Weights of a small transformer language model: rotary positions.
MLP neurons of a small language model. Each row is named by its layer, matrix (gate and up: input weights) and neuron, and shows model dimensions 80-143. Each number is 128 + 24 x the weight over its row's rms, rounded and kept within 0 to 255. A neuron's up and down rows have the sign that makes its largest values positive.
Before each neuron's rows, "fires on" lists the tokens most often at its 100 highest values on Wikipedia text that the model never trained on. A number after a token or word is its count.

fires on: " and" 44, " the" 43, " 2013" 6
L3.gate360 [129 112 133 123 160 101 112 100 119 141 135 122 135  79 141  82 125 108 168 142 133  82 114 154 188 123 122  89 113 105 148 138 109 138  71 147  88 135  89 127 156 175  79 102 147 148 147 113 106 122  97 131 119 100 153 161 118 132 108 114 166 117 103  98]
L3.up360 [135 130 148 101 115 146 133 135 113 144 111 114 179 139 156 102  94  86 119  93 141 114 101 149  99 143 106 127 126 129 119 134 139 137 109  75 131 102 126 126 141 101 119 140 119 130 136 141 133  85 132  87 117 106 158 135  86 160 121 150 146  78 141  91]

fires on: ":" 50, "." 6, " 1993" 4, ")" 4
L3.gate1188 [126 158 111 178 123 137 104 100 155 125 110 106 141  97 158 148 100 132 149  88 133 162 133  96 100 114 124 114 116 134 147 136 131 134 146 124 125  94 147 146 109 156 168 126 136 103 151 155 154  95 152 145  98 166 141 113 142 137 128 107 139 135 116 134]
L3.up1188 [164 157 117 166  95 116 135 124 121 112 137 148 138 134 141 144 120 105 105  89 154 181 141 119 140 121 157 121 134  83 117 124 129 111 159 150 138 101 132 130 183 114 124 143 133 152 157 131 110  83 148 170 152 130 115 108 159  73 128  98  89  84 109 145]

fires on: " v" 16, " Par" 12, " Pra" 6, " Ave" 6, " Tra" 6, " ca" 6
L2.gate113 [116 157 140 137 167 103  84 139 120 112 133  87 138 121 153  99 163 152 127  85 110 121 108 112 161 148 144 142 101  92 115 131 110  96 103 125 159 182 121 108 144  79 136 107 101 127 136 119 118 126 113 131 134 147 139 127 124 124 122  89 129 184 108 109]
L2.up113 [105 154 172 112 104 129 141 159  80 141 121  95 122 142 158 151 123 125 129  90 122 135  98 129 170 107 145 146 143  95  67 150 102 115 187 134 144 152 146 146  89 133 134 129  95 125 117 160 119 123  72 142 121 123 135 145 115 131 132  95 128  96 131 156]

fires on: " This" 23, " It" 15, " what" 15, " That" 8, " How" 7, " You" 7
L3.gate1495 [124 129 123 107 124 101  94 113 100 144 140 137 108 150 129 138 148 149 120  82  91 154 155  81 122 162 108 116 160 150 168 101  98 158  84  80 167 112 125  79 128 125 118 113  93  95 125 161 121 114 123 143 117 130 164 126 165 145 153 119 123  85 160 134]
L3.up1495 [146  89 141  97 142 132 124 166 119 140  88 124 153 138 167 122 117 169 100 131  99 119 124 114 180 124 142 121 180 154 124 137  92 115 103 132 163 142  99 123 160 117 166 107 110 117 147 145 115 151 155 141 151 163 172 140 127  91 111  83  80 132 102 154]

fires on: " |" 36, ":" 27, "\n" 14, "|" 11
L3.gate547 [133 146 116 121 118 168 124 101 161 169 125 119  99 102 132 140 105  80 135  85 103 136 111 134 107 107 121  99  94 123 139 101 105  86 127 141 119 114 168 148 112 167  65 130 164  97 103 132 136 155 106 111 127 152 122 119  92 154 121  96 131 105 113 153]
L3.up547 [112 123 118 174 132 163  90 114 152 123 109 122 122  79 126 114 126 116 144  81 118 116 115 140 135  95 137  98 106 123 180 140 108  98 173 108 136 158 151 138 118 160 102 171 158  69 110  97 149 122 161 129 161 169 149 126  81 118  81 114 128  86  87 174]

fires on: " =" 58, "." 19, "==" 14, " own" 7
L3.gate1737 [ 79 131 154 135 168 127 115 120 109 128 117 115 122 103 172 153 130  63 122 130 126 112 126 139 134 145 141 148 113 137  97 136 157 110 145 121 163 158 139 153  79 138 154 106 121  97 134  94 115 150 158  86 143 108  97 127 103 142 164 121 156 131 107  88]
L3.up1737 [139 100 151 162 132 109  90 112 155 130 130 109 128 150 144 121 178  81 134 148 121 129 109 131 174 107  99 141 132  95 127 124 112 142 141 121 145 128 112 142 106 189 131 120 130 156 143  91 142 113 143 115 120 117 109 140 164 122 127 126 150 184 183 144]

fires on: " |" 88, ";" 4
L3.gate208 [183  85 133 118 118  99  75 151 135 135 117 126 140 126  95 117 163  86 138 130 107 173 119 128 114  69  88 112 132 138 128 106 101 100 153 172 104 120 157 110 110 111 151 154 103  88 184 128 125 117  78 159  99 140 120 121 146  98 104 105 134 126 142 193]
L3.up208 [135 107 123 132 135 115 120 142 138 148 124 126 138 128 112 111 125 126 124 110 132 135  80 104 153 158 125 119 115  92 126 141 112 136  86 135 149 160 118 101 127 100 144 107 123 116 143  97 100 171 118 147 146 119 110  83 164 148 137 137 135 184 130 157]

fires on: " |" 71, " line" 6, " feature" 4, " code" 4
L3.gate1316 [119 109 148 166  99 170 171 128 125 118 127 101 134  97 149 143 119 157 139 137 129 187  96 126 143 108 121 139 135 102 111 176 149  96 142 138 123 121 132 131  88 119  84 125  97 124 141 115 151 141 127 137 111 144 158 120 109 139 108 157 125  99 108 154]
L3.up1316 [116 119 169 159 145 110 128 149 138  89 148 129 155 142 104 129 124 106 126 111 135 123 129 124 115  99 109 120 151 155 103 128 131 147 134 151 148 136 149 108  76 119 113  86 117 122 153 115 118 135 104 104 101 112  68 166 117 133 166 114 144 152 133 118]

fires on: " end" 13, " described" 11, " point" 9, " Challenge" 8, "pes" 7, " Trail" 5
L3.gate1522 [105 112 155  98 142 129 126 134  85 147  88 144  88 118 156 153 158 103 142 134 137 132 125  99 118 110 108  88 142 112 105 127 133 117 149 178  83  84 120 117 102 126 158 151 150 131 160 133  98 139  98  79 136 130 136 108  98 142 112 146 137 114  94 115]
L3.up1522 [ 97 203 146 130 154 139 111 133  83 103 117 171 114 142 117 150 149 106 116 170 132  82 147 106 139 146 135  87 149 138 118 182 132 107 131 179 124 125 131 146  96 128 139 139 120 100 146 149 126 129 154 105 123 105 160 136 157 114 121 108 117 121 114 126]

fires on: "==" 45, " long" 8, " back" 5
L3.gate1216 [131 142 152 127 137 145 148 120 104 115 120 121 121 129 158 132 147  99 146 159 116 100 148 139 128  91 153 127 120 127 120  97 141 136  75 161 167 141 165 123  69 129 156  93 117 127 154 143 157 136 165 119 141 110 128 105 105  90 183 149 166 107  85 129]
L3.up1216 [105 114 139 151 174 123 126  99  96 121 152 128 104 113 121 118 119 159 129 133 137 127 145 114 117 137 102 128 162 138 155 124 116 144  37 155 131 123 102 120 101 163 123 104 139 127 142 108 188 187  75 112 165 142 100  92 141 141 122 113 158 136 115  92]

fires on: " There" 19, " what" 15, " People" 10, " How" 7, " This" 7
L2.gate845 [119 119 116 107 139 110  67  99  95 142 109 140 107 155 115 116 150 132 138 148 142 147 127 116 137 140 140 100 135 136 142  95 131 174 182 112 113 130 135 117 127 133 109 162 128 112 119 138 117 121  77 123 127 125 147  99 141 148 123  87 140 112 123 145]
L2.up845 [105  88 146 118 126  79 152 158 129 150 103 171 116 166 136 151 151 137  96 127 130 133 128 117 180 142 130 152 134 149 139 136  90 123  99 131  97 152 101 127 162  82 130 142  94 126 112 167  79 167 105 106 143 138 162 132 150 144 114 112 107 119 125 156]

fires on: "." 75, ":" 23
L3.gate1472 [126 102 126 137 122 148 139 141 154 117 122  75 118 149 126 143 114 119 125 149 127 167 150 120 157 137 114 168 105 138 143  66 125 201 157 131 144 102 162 111 110  94 130 102 200  90 114 132 149 118 121 127 106 158  93 138 150 152 119 104 129 120 138 100]
L3.up1472 [138 170 128 158 114 147 222 146 110 131 108 137 163 112 149 146 109 158 123 105 157 136 137 180 130 140 153 123 160  90 115 119 107 108 168  87 134 124  94 114 126 123 124 146 125 120 181 135 138 130 155 158 135 118  98  86 165 134 156 126 148 129 133  92]

fires on: " St" 64, " Ave" 6, " McM" 4
L3.gate1749 [117 145  99  92 109 142 153 149 111 127  99 138 159  87  88 159 179 112 113 121 117 102  87  79 143 119 162 143  96 118 136 164 142  91 103 152 114 169 105 136 141 135 146 149 155 125 142 130 126 144 155 145 111 108 159 115  93 119 106 134 121 155 158 112]
L3.up1749 [132 144 157 134 169  94 129 157  59 133 106 133 128 123 104 123  98 105 134 127 129 110 106 142 132 131 172 124 122 170 107 168 155 146 119 151 133 124 100 163  99 143 125 127 172  86 100 137 104 129  90 152 110  82 127 138 131 114 152  84 116 131 160 122]

fires on: ";" 27, " (" 25, ")," 7, " Battle" 6, ")" 5, " |" 5
L3.gate20 [127 126 128 122 145 130 126  85 107 113 133 132  96 132 121 147 170 135 111 158 135 124 151  88 104 115  89 110 156 208 116 160 145 114  93 151 122 174 109 137  93 137 147 116 124 104 154 137 116 109 120 143 142 150 194 113 148 134 123 166 156 117 111 154]
L3.up20 [135 125 139 138 162 105 148 133 116 120 121 161 123 155  88 163  98 104 133 114 108 211 150 101  87 135 120 120 145 120 110 147 146 110  97 121 117  79 172 149 159 101 114 100 115 157 139 138  86 100 159 115 144 136 139 159 141 115  64  73 114 123 108 144]

fires on: " its" 21, ":" 18, " |" 12, " 2000" 8, " 2020" 6
L3.gate1161 [148 115 167 143 115 148 118 134  91 129 134 144 143 140 140  77 156  83 158 128 104 132 132 171 142 147  96 100 115 144  87 122 152 118 137 115  95 114 143 166 131 131 114 150 144 126 140 123 186 127 104 156 118 145 122  99 125 152 105 115 171  92  99 160]
L3.up1161 [189  70 172 123 134 138  99 100 117  97 129 181 145 125 124  95 120 116 132 131 142 139 121 107  71 136 154 118 132 172 122 110 120 153 126  81  98  85 105 166 125 102 143 139 178 138 160  73 132 116 148 161 102 131 148 125 152 141 109 109 168 111 145 105]

fires on: "," 46, " |" 16, " 2009," 5, " 2021," 5, ";" 4
L3.gate1389 [141 166 164 108 176 123 109 120 112 125 138 107 101 130  89 111 144 113 127 118 125  84 136 133 125 132  75 119 129  99 143 136 104 134 141 179  91 133 131 111  57 127 112 157 100  98 145 143 105 116  74 169 119 164 170 134 156 128  95 108 151 101 126 140]
L3.up1389 [138 136 102 118 150 135 140 139 119 145 172  99 146 135 116 190  90  93 131 136  92 144 135 175 147 103 113 116 147  84 127 139 137 181 118 113  96 147 137 153 142 139 110 151 172 137 177 110 106 136 119 102 132 143 126 134 143 120 110 157 142 126 129 138]

fires on: ":" 53
L2.gate1102 [119 158  79 131 126 148  92 155 129 149 142 135 124 120 162 129 164  78 136 112 148 172 134 145 163  70  73 135 123  96 129 122 109 119 153 127 100 109 122 107 146 112 155  92 115 143 113 141 163 128 142 116 186 123  68 105 120 128 122 114 104  90 117 119]
L2.up1102 [111 120 105 150 180 120 124 161 158 111 134 134 150  94  78 139 110  93 144 103 134  94  93 106 135 112 117 117 152 114 155 132 143 134 147 117  90 113 158 123 142 111 126 137 152 111 157 149 135 144  79  95 138 141 153 172  98 122  93 101 101 106 105 106]

fires on: " |" 48, ")," 16, " 1;" 7, " —" 4
L3.gate432 [117  96 161 130 112 140 111 156 119 207 180 137 102 113 135  82 144 146 147 156 103 132 166 114 126 122 178 139 117 104 114 115 131 115 179 126 123 183 133  84 111 180 165 127 143  86 154 124 105 134 129 102  95 130 165 168 133 122  89 100  93 136 128 150]
L3.up432 [132 135 105 113 162 135 121 159  94 109 103 158 142  98 147 104 168 141 135 112 170 159 141 119 109  96 102 128 150 149 130 106 124 139  96 112 114 142 146 148 145 123  79  96  84 127 134 115 135 124 141 131 159 102  83 126 139 129 141 144 121 132 157 139]

fires on: " |" 31, "," 21, ")," 5, ");" 5, " February" 4
L3.gate864 [ 80 178 149 117 143 131 145 127 110 142 128 160 103 117 115 130 126 129 170 118 123 105 135 117 102 136 112 102  97  89  89 114 110 103 115 180  68 148 125 119  97 138 126 134 130 130 140 121 104  91  70 110 108 109 149 128 109 109 115 147  91 165 113 165]
L3.up864 [140 153 136 118 154  99 163 104 135 132 146 138  84 163 141 139 151 127 133  97 113 123 131 134 122 110  72 114 107 112  93 122  87 103  90 142  92 134 126  88 105 120 149 135 117 119 161 149 103  90  97 156  80 110 111 120 140 158  84 146  98 109 146 167]

fires on: " |" 56, "." 5
L3.gate1773 [103 124 141 135 133 136 154 165 129 157 114 120 138 120 130  83 143 129 108 124 131 163 162 120 142  99 121 147 164 129 121 181 115 103 154 140 129 148 146 123 145 156 146 132 170  88 161  98 151 116 135  85 118 156  91 134 111 126 153 101  83 120  85 153]
L3.up1773 [133 136 114 124  83 130 137 161  85 108 148 167 158 154 100 123 152 121  97 102 114 139 105 141 139 110 111  90 130 137 111 129 111 103 156 170 143 134 142 128 111 138 104 102 114  94 149 131 150 154  98  86 136 135 116 128 144 143 139  92 179 103 117 151]

fires on: "==" 25, " change" 11, "→" 8, "District" 6, " changes" 5, " Pref" 5
L3.gate429 [136 128 116 126 160 124 137 173 113 116 118 133 102 153 134 152 106 104 107 146 171 136 118 141 136 130 134 137 135 120 142 116 129 126 109 111 145 123 155 122 118  82 146  80 145 152 133  97 151  95 107 116 160 162 130 134 152 111 173 152 129 102 110  91]
L3.up429 [145 102 120 133 148 122 108 127 135 127 136 156 135 114  95 107 134 138 127 157 127 133  93 120 166 145 124 100  92 171 115 111  91 142 120 137 156 145 118 134 109 126 108  95 127 158 104 118 127 173 140 139 121 150 114  98 157 121 165 100 132 121 129 106]